From a checkpoint of a small transformer trained on Wikipedia: 9 layers, 470M tokens.
MLP neurons of a small language model. Each row is named by its layer, matrix (up: input weights) and neuron, and shows model dimensions 240-367. Each number is 128 + 24 x the weight over its row's rms, rounded and kept within 0 to 255. Numbers have three digits each.
Before each neuron's rows, "fires after" lists the tokens most often just before its 100 highest values on Wikipedia text that the model never trained on.

fires after: " the", " The", "The", "–", " De"
L4.up202:089204111100150151070154116142163101140167139102118136132150114106123136121146084137091133135107110138144109116149142151119141139139093149159138142079136135147125115134140120131102151137141112130134189167091134164113074137104152136091145120098098150124164146098146101126091128114141131173104127135129146133136149096115167132123159126110145136082159184121114158128138131118104112179145

fires after: " the", " his", " uns"
L4.up911:130128145124154148077143113116126154088129128114116117117125073091146058122126134162149138156167134158126124129152140174217161130170076116148134113107141121151120130075149146115155132114109132153119136166156111099117096153100137157130115172136115153089192158094095160127151134171180105153156140146143129147130128121142141118106124134133135154081132125136114105132114116135146117140128

fires after: "-", "|", " El", " the", " his"
L5.up827:114126081090111099132128137104173156145118135144171130131148117104112096120110115162130127168120127127123155111128125156181138086117140142184164106122115115154137153119104125092101084143131139113130188168178148085146121157130174122114122153127128122144130161149106131161137099145126148132095168144114130148150119100133156108142155114107132147088115086135154124119163124147071141145162

fires after: "-", "|", "\n", " 8", "  ", " 7"
L4.up353:115129124155132102135147159134136106083137081155185113126119107135139101122154126138152137131122180173130179145173099168165111116115125161149144138099119120145149146151143081076118083167110126147119125151111166111120129135109160125206142129149105159105110110126107135116099113154128134130101131140153138108159159127141122104111130122097129120108157134102101112163152115100076169137117

fires after: " the", " i", " pat", "La", "N"
L4.up1231:115136126130102140115121158123155139162156109073129103075172106110165091148096166170139135110149118123078112185108134154110125092167090108163153113099126132148153133152160118139151091129106152082133149105120135065131153141154155150135118155161088100144189129104142127125126137135141145129154178133114111114133129089140119106121119100141119140082155125108107156132145123115182126141139

fires after: " the", "-", "=", " Pro", " The"
L4.up1285:077142089141161115110124135088134158135151130060145116094128087124150075152173132129146086091148124151140152156097119187142110119165111121145177139104112138138129122123105129140133133169100151157164140165109102178166077092143171166136103146180133116142143131103090181143117122114118154105114143113106124110137092103132095119123115136133109153099155087118120085147146144122138137171104

fires after: "-", " his", " of"
L5.up1072:128135120183130120133139149158097124137167102143134132123100112121107088141127102139154088139113093116119152127147100136139117124113105124134150132149114138138157155086134129134200114155111113109153117133102165150118149137088171127142126133110112139091175159144093154101139120163103147145075161100120126132137126119152095149115086086124090134098151105085155148150120096110085093180109

fires after: "|", "-", " oil", " The"
L4.up1073:079111106159107120150137125152111093167122114136110104142160113135123097157136095132152105121105109129112100093160124093116170120104097101125128120094127091139098120081153132131144154142105142121143108105109081162140137144102144096108119150158144133096146085114152140141116151144153136103146171131115080103163186125091141120144126121118096128129166117125139136093134096123108136118076

fires after: " in", " In", " mid", " c", "In", " the"
L4.up391:110126071091115078140134110139152124110153144117127139068130146112138142085109135156131153140158125127082146150127142109166163061101143146119153118117155134134114134137164101153094129135123100127110156112094092105105134133132213134118114182115147133068152130129108136095148105144105136141093130133147188156104156140146116134118147115124142158096161166135133124164173110122071127129159

fires after: " in", " of", "'", " the"
L5.up1402:148176105138100049101148125117131098153145121130140169131185167122144137131126166163158123156090142143126137131134136082145121118161120097147145120100137119134120108102146152152108126131131128175160163089104129122118140099142131108158116148173083112130133124118090170083104142105130156153115149104144150153157150110130139158090117114084096178112125138106142105147135149125147141140102

fires after: "-", "fa", "\n\n", "–", " the"
L5.up1366:114149118104107123118137171141103123118098115076146118153119072141121158156194116124095126110105119130140143109137109155156143093155101153179107140151157074115135120107163095119108146163101153141129137140129104117122135173092162155138080132135138146085136136103098104137096165139143138148136110127100172137125131133146105135097143110121132161126177145156132131120139128134169134127139

fires after: " at", " the", " m", " in", " to", " At"
L5.up1065:134159092142160120109157135115175133165135111135122131123120165109130123118138119174147147160155134106136114122111105136128123121140113148138123147129106152118114160148104082093142137118137118116093093105158129117110146104152155140089140157145102137101142128127118155114114142139089138120058143097110147126102167135111140150138145126105137172091118117156106140159182117112118128121150

fires after: "-", " Website", " bur", " Early"
L5.up144:168172107148137121127176085158110117096151146133128113145132112141123145112103174136165162105125113108111126136172120169127122116131100120150151126155119133145151153110153122139155154136124155143116180192129144149126140155132146113149132148114102154141180135123121112125135140128140109109119122087147123129083141155162098125096101109117106169136114102114113115173151097121112126125078

fires after: " m", "s", " (", " Albums", "ens", " points"
L5.up1535:109107138158085146102152138123143128115116115078162093110149122161110149157111089103131155146156118110121172121108089142135099149185160097123160148136150129143128161151112073185108100139060170112164192103101127132102141111119166135138139152143089120138119132108115079100128115118119107146141178122119104136135147121103150164138108143090131161099125088122154160153126119113108168148133

fires after: "=", "ens", "s", "ns", "os"
L4.up949:122110144130075122126185140159120133136141139082152133132167131120120144081085111186168153129094106135074124085147052136130141120156108124158144137114133116147116121122076165170130141122108142120140121140106120131126138154108162094171146167130095157111127154098111120136143134134144107182085140131092144173141105093096135116094148130137115161110120118106109085136166120143136159118122

fires after: "-", "|"
L5.up689:111110116150130103161114116143141056134117119129166115138116075152177097129138164097136132130078118114165128073110118121163131151123112124168151075141091159161166133099081171171102142110127161136140144123134106137114142119109071107157140149094184127113157147137094099105140132174149123158086160158126145132150165157122136173145100138091130169148146124084134118116132082105135164112115

fires after: ",", " of", ":", " |", " to", " in"
L5.up1303:097177107196110108121143144114101114126123123134168104121142107100109102142177140189115120159110099093118115149151107150131120094105138134172113092081131092133106161136099104102167150125111141129154137168095144116167120132115126144113115117162105118126137139118141113149131154132117153141084144111152131104152128119089105127117106098145079155106162140103187115147143122138119121214116